python train.py --n_layer=13 --d_mlp=320 --activation="swiglu" --norm="layernorm" --norm_place="pre" --optimizer="muon_variant" --batch_tokens=32768
MLP neurons of a small language model. Each row is named by its layer, matrix (gate and up: input weights; down: output weights) and neuron, and shows model dimensions 0-255. Each number is 500 + 25 x the weight over its row's rms, rounded and kept within 0 to 999. Numbers have three digits each. A neuron's up and down rows have the sign that makes its largest values positive.
After each neuron's rows, "fires after" lists the tokens most often just before its 100 highest values on Wikipedia text that the model never trained on. A number after a token or word is its count.

L2.gate40:487486515514532485543504472507529473476464510473527522500516519467482429445499522501498507525516511522487513495481541521460520464503512523494482484492494531502502457492499502516497491495513534505460447502521503499564502513529510519508504542502512536499482523510494461464492550497511504517500497534485520534490499457482518500524503503496475499492463490479506525537551457504522488478510474512513519492562460479527465492435508483504490457477522494515491492469502480460501494464516469450534525510503512485515467478531476497522521508521480535515505551515502521510501494515499519466514498506479464467507507463506513463491489497540510478484443494477506527540526498489464497472447528494458532447514504518537485490461521551550499491517535547506448485459543507504470516511494466
L2.up40:507496524438521485492518493486518471503509500494484542534495494506502504502498528508467453492526499478490466479500552547477522476480484476537505455475500495489493495543486478484515484552465488536507485492531494482540459523515473550516498508489445504489504470505503453551507483496488479490535489503496469477479436498493493486514496517521474520501478484499484488543503532496489466497491521535512515552515496524481498532534491508482510536483511513595514496488523453537452487505490468488527531490526485454478544492505468530499488480493454515492461540492503494519482495473517509518529517481478518482543497512476487502479490495514471496502467528526492530518511479548481534522527499535487520484464516497515480500445501487512494522540504533499514491494501513533483568559458556
L2.down40:490478505541533561475526494495496491497456481499455540523541524515524534481531484480476477522535488494515494493534481518522510525489526533535484470516493542466461505469494503487509492446495481450501537476458513532528479510425487527511490501474507524525497526488466528497463524507517530480505538524522493557523533475525502484544488508494554508537443510445489485507486502552473501536516517479494511524500461493495491470511502546507497493474538505468496490474509510469479489504502481488497524502498472471513454458494492493499514513526513487479488482492454524481499473487510503492473489470487482516491497484495502478539487492526508501474514492511477545501490512453424501519447509511499535480462510544485516555451474525491507525478528515518462480523512536509485536524525497
fires after: " comp" 19, " de" 16, " d" 13, " P" 8, " al" 6, " f" 6

L2.gate174:528476499467465532473472477475506508510517525493509499501518534522492455492543483499559493495515482504516536528495486533497494519531487508504490486509538471498436481536551501479532501465497451519496499475522507499549455480509513527497468525521491502528482497531501482524513510486513448522509475514492455473475484484537462520464470559481555477496478469548504503542491510529509509532519506481486490495506501525509495476491528483532461465506515529524484536459486534497513488490503511473517528462535475492526449494519513486525456486470489462542517499496477499432477486505491463512413535491493529464497521519489489480473550520505478538485499489544487504516493528479491477509487536488550522510480497485498476498491507543527478501472493475529533505466462516509512489530484491
L2.up174:526471538563496467495469496508484498511484520511484482512514520518488501499485529501513548525556522527480501511487476531503533505506557457496488467492497556530515461513527503520480474501519509460481486503475531490535472510510468500501480499442505500499486507527450507484518509484545513460505490511496532455537509506506474460537486525526474481487495533516555475477436525455490515498524482520467472465503457523490522464550520489490447508510506549457493480479508545498499528480523472519507485473554505516465501449524485487517516487496461498500494448494501529502528464489484489482511490486479564523520506537476498486463528530511494526489494498515540480505471527489502498507515508510534490509484464459496514515513480479506493516468511491504557510440485469550510499514509477
L2.down174:535505491503479495486495504503487505445488523486520464516518484473500505495510510490504483503569484494506494518484498451516531532533484496518492455554533517491470519509513548517515473539495467497476498485468464536530494492527530536500509453472477495497513493521461474532533514520503524487552531514491467454506466490521505524490501534473523490533492460532541512507520504522512473506548521530468452502497500509502498516492513493482452490480510499524522458501514521453497508486462567471505513476518473477526517444473493502480512494501467482492479529500493546495478507504488471497541499525501505482507486497491504482505540521439477542557439510496585480494532537485458471516494482478525513483478492502507505506472523453498446486512429499477511520497501502521495513499511504
fires after: " M" 28, "M" 14, "A" 11, " O" 10, " m" 10, "S" 4

L2.gate13:514502461497481475513542449473535482498451523486473499540517472529491454557491535536497549516485447525468482536506524468497482477517497561503494482497536517459483504518484500493500493525539518480476503485517545524475492510538521490516488459490492477470501482500514494487504479489537549477500507514504499455498542519541529508515494481510469496495508488495526460486523486483532491522526540505495485420536485493499507508531480516493451489501502446476546458496524537482468477490470498513495521488484515552511501518503500499481519512495515550490431484547465492507509482485498536481488528492489557483496504508486524480494519497491572491501522499483527500495503525525508471522516483512479479499462509487486512510500486520470515528536551517470505453481484501511494481525473433
L2.up13:505531494531537546514475492546508486563486524498491525528511496497528498490487486509454464498500492488517476471522520462515457528501511506489474496481511550536486548496497524550472470492489452487482500460494521479459497498456458518497469484526512476497513479521543529476495459508487496493465529498453515528474502508498505553524482529496536496468476468507517521526489545526479505515478531505489525496476486462533504469503518506486494522522540517442493494517531473489523543484520478525491526485495486493542502460492494444492512469533491537448496482509479522493469473448474529466504525495502547477525492517478502460475518510503529506502541475493515534548518513493508488531514486492459497455526479542474519464498516466493530515485544530476511470496476478526509490536501552
L2.down13:474485528507539526518510493536490517498530499540504545492528482431489492478497490473467511502512495498508514475558500483496505490514482488499506506498526449478539511497506521525466547516488476493536508473476489515513506472521478492479459486547538518529540506485520501476495496494474486491531478511509539497463509494534480521573514558468513482490497525472488528492489476488480496476520491500480457483513532521476486518559484519512531507525479489511541521462511542465500482482460486447504499524493488512490461479523475562502488515465531490511517452516511504514499478476545495509422529486497496539514516440466496533504506450532534483495548501491526480492508505455531487516494470504510509484440519502463517472486464510551506503511475461532518481494472500491500498474479518
fires after: " B" 29, " b" 11, "st" 8, "b" 6

L2.gate263:522488515487505507506515503495456509491474473519482511495514539515483548539516534467506532496483513515528491504502488519524507511493522504479517503503507513481485494465473495493476542498457517477497514550494549496460482538521471532523531508476465516515552493489496471468541510516511500477486524545522509480475524506504511474504486497479490537501534492462494446490436500503516518507514522517494482497504483515505488526486451500497520466537466500497530482508545543480466495462486520493484517537519430544477473530507540482485489518496542526488546493486501474493505440506504434470506465482467481484500481523521532527503511479476501447458512492502524510522536468479492530490514496503542497455506530521458537521461534494474513457523538482526510488457515442498536472461461489
L2.up263:460462500469525478555448501541505517500521517512530520540560487497514472503505510512446484480487498466476517526494483574518548496478497513526532490491494506501542479495496520481472486496497482529503502499492550489538505486485520448518506503501520496487522553511469508481470501507500475484513483504460465539508508513484493491460484529476511468504541513503536466508510505526487471510482495456532547495503493509463524520503460497527484493509494476518515499515500474536449521485503522470513556530506468462504493497556475489489478471491464458495527568506494532526533461473466507539469505546439505505518531484476470499491487540515455452488505494500508498517503471509480514482481531539485506462482473508518471502498549510538507491521515510465510516479473487521485540482470485
L2.down263:508513476515538537501478471490494514533516521533495544546502525485532539483525507498452506502513499538514466468530484500517539486481509529503510550498474499508485509520490513517472431513519446512476459519487499546485495455533497482454504510501487508524490489452462524478499504503467527466487480497506472498557500473478527477508536511483499454513512514506515502496515493523521449509505483500475475465482509527467487504549498474534507485468475480490551501472481495489501501491539476502500525540497525472518471449479473474450463499440494505479491505494560479490513492506489510521543489545497477514513518519439467537532534488492487485543480499487491545505504543504475521469511495504552530464469458498506492548527493523533474506515507490540518508479458526488495512467517497
fires after: " P" 23, "O" 15, "P" 12, " O" 10, " comp" 6

L5.gate40:489513505525525476540456475496479518487491506508486493519537508502543493509536475493521471505491500491500501479480501469535541488505458526542504508471520506450508482498529526498509520504499464511491458458532507515504480498502509496455493520451504486445521517493491508462532564489519486519525502574502518483439481531493465512511475531456542527488492547485470478506483500470484521518512510473485465523543516514463493514489504487509493524517525467478538503540521491475520493483470477506495521497488522476500519492490496490536486531544514509530507458500507487482547463515465499463527514476498557490499507510488516521477534522510476511538474467504529506480477526506488478489473455433485532492482457493499467522422492523458460515518541499501556504462489498536527514521504488
L5.up40:467534510498467512497539529488534507476497481443471517528504485498475511507493517496509496516547450499518519468525501480478509505512477471530505521495509518471509524517497524519520512516485489490533501535481487463521464511468478489492551531491522496518474537460491501508503513456535482506509498459548442450526486479551494501496475521496523539538520500545511491496481496459509498521451476511442541479506496502504525459516473489504479501492484498500526513488471500487480485488470463483482474491504518516547535498461501478541515512511506433488498510499477516483489504515544539499474532539476513491492527487515479470497521517481485494512577510547484479523558521490532489492486512481484479489546485498537498507522456481447512549456531467496524532506490486459524508468461540
L5.down40:456547504544507511497485474502483463535474508477511469500478493525502495480504458519493515484519486500495511463455484474478476494474514440555497496546485523482514518440486481474497492460514475476546499472485546528532460503461523474506517487478488463505490548501523539542549514499537474535491500519523525452497480518532469468490525504502517449461508495456471506492503481495528489497488491511527488548530482481438500494534499544559468511505485513522531503515493497514499477418439520514493515500482471494524531492521505510502541519484504493486486480499491472485517526500538518509522497491498492524519503537492515436493495520542457528504482522498505512516542508500493533480516480502526518525494476508544504561514506479496494463504485498480498499504494530457515515512451496
fires after: " M" 25, " N" 18, " S" 15, "M" 7, " m" 5, "C" 5

L5.gate268:461525521489496519473472493492504515495544509452508511546503504476498445540479492480499484487508494458504490481523503512509458534494505511500510526504537505532523476530486531553491529528533475471497458501534503503532504477533516464483463523519495504483481511469474464531541500478500478485496483529519555526474528499453493492536496523499536472479486499475469495463468519478483521467480494523538492472503485508500488537525493483492533522508501541487511520464462536509492479516498495505476515518510532536462510506512451449467517491533503488535553481513485520468483513466476525502471482488518522473502520507504509550505469473495462515509488540450530513469472474489522508490463420500519497467498451522495495480469551539532486501491475544529547480458482493484531486508532495
L5.up268:470537484489551487477506549482514557526506491496481473448505489491464476452528482494525502439458525490501495505488516441432520518541486497500476451510517488484525494520546477496506488522569569509471497521461456481490502506485490512489504528518505507504518504536504508493528502521455480488459535491454476493496453520494497465488479539485525500499487492468528465537496521486492498469447524506523496467542524481529512499509549472481490550503516522513498544529494508509476488461511501525491579509529519475527502495509521470506499504484510516471473512496490517493523465491484495498487491492519514460483506542472491505486499513487515534462506508467508490512516488516504503503476516544509442510533521518503502465509544509494539538525504487484496445489501522488497466535513516
L5.down268:470539505508497521505475534517490497465524506417525475503528489466501547472504517528504517495497484463488492478486467529491556469483438481538485478496525514530546510447517492500532468507488476507511509520504542562522458470525547525509526487478476476526484534485474507512537513446540527499504468457531510528517480479570496481481509514507490491473492483481500446492473489482537447491577485504471510504505529486506483462518514493511460500514502475501500473510512492458489553476511538459521484515499510503527512523494526491472492530509489530518516492512488485508504507501522499516469492441482467494487455469509457507553511552508510501489492520499521513518481489513520473506510526487509509516495521509526459491476477521537491507502514479499442510529513485475504518464499497
fires after: " M" 26, "m" 15, " m" 6, "le" 5

L2.gate142:485477530454496524476533475533504531499467505518463501534468480517545500502497511530483493513479444506545480530512487460500494520516517497487525469478483510565511553541476509476465510522523483473468492506523498466494532495485515480531497506553490532511498493527510451504477539489494495523516490412467424540494486489526468478490524466488467480516535543502493500485518477481527468532503512534453498442500516463490504488471503505507477488514453501470485504515463525461493508499521503506502510462499488491498476516548519512496469500535479512513481513513499488490526544504491506506508506458469515501496518490532522526478505485524509503530446486530515542471486514514507478474525478485447496531483548521489520462512517501488489498475490467469492450506528472533522458538525506
L2.up142:457467485535490464525499490543508491510465515521523516449557513543454519494456481507452508548527524487476523506517471515538504478499484516521506532515544504518486502492532497477518475471511519535485530535505486506482520472470482495493527494456444490497433446459515483461512510507466497495469496511511462523502498546519493495461524482469502553511515488497494423466516511502496519543491463524495509509461513514502473490528488508514514465493490516529478521525479476521511460509518470456510498534528533519469489495510521487471479518476502464479484463492538476515474476559453514510543476507469507516510534462458501496498508499499536465501488475505519511450490460529485504481495509535508488550503529495495508484526481471503487466530501505469533529513527485481509511515491510
L2.down142:561423474483517526460501527459464503472496487489503501514466485512497496466493502460488545483486507511515488503472494526462520513504483537467497523482513530476456470507505519488495519518477491533508456485485509494461499480561536484532511536505492522485505572505526529508482473508495544523516509495519493497498500484513528484502478541508465462490501509489501518477488495503511493439544566513489491485550517515507483497494495490487470476500510501514538482499524487501525517451453507534489507487513495516509489486471478494514523518463502491496516508499490490498482487441503455435522488472587499530513456517458525507476533513533447533500484518518539470519497514551534522496507532484483546481513527525499498523507477493491528500472511440531496512506487485519487481463512477
fires after: " ch" 22, "v" 16, " Ch" 15, "g" 14, "ir" 7

L2.gate47:529519498515510470519443477449501523467524530475499511501513468470479489470416511513508514510538564485504460521504516522462509471445462530492510507485498517508470521507507479513470510521505482471523472520483511507512502476519492492519499496485501505454469501508440512498544474473519494487507506496498483498476498504526538481497532547507501485509501497467488532523474524435491518513500491520508525505517520487509472500546461479521476481538493509493502511504495490506510540544515503463540501501492504546538489471518520499487520498478500435555477517495448494459488491481489494453513475488526518510472474456517501524470515469527476544489503490531471528532485466503488513461522496531500493522482519531520464506530465499581517477538492547483523541483486536516514515477519467
L2.up47:475508471472444515496514486507544514542468503463517550510499508511456496483494537463492519494509498479529486502513476541453522499529485513452472477485497533507548457534530515528490483495521505547490539437470541507497484491506499489516483523497507470500493507450494557500509511505534505507491493476514503500503515475495498461540500504533511495506506467526527465540479496533497508487529495472519492483511496490500509522549485509446494513522488482484505503513468537498458506473486518503473531477510485534492499521483523517486479496552479466505495466476496434504523458495512550537499483462487505478566497540444519557479505499550461507512498481491474537498519529483531488529507537479522492462429474495507465500504478499487484501474495495491501502538480513509464490464453522
L2.down47:451522460492492495553483478531512490521512525494521492521476515501495497506500544466522482463464535471563490479477535527450508493492493510504459502475527469496532499506495513508507462500485491537521481511479530480520526491526513480550505517462513487479494502465488490445527491508444533515485558448542484488511489507484507443478499533494549466513467477489462494555477496495516505473517483513504448474493471502522569483522521499493456476495483460558508522496494507487503481523528524536501512468447503509478537551496499519514496493551508494534515492474512472515513486496519513516485515531506500487505503518486471500494492514476505494535540511520463489484520465504501490509524471497489452472474484508522481527511486501546475478473552450471499516550520512527525481498457506
fires after: " ro" 19, "em" 15, " A" 15, " M" 13, " E" 6, " m" 5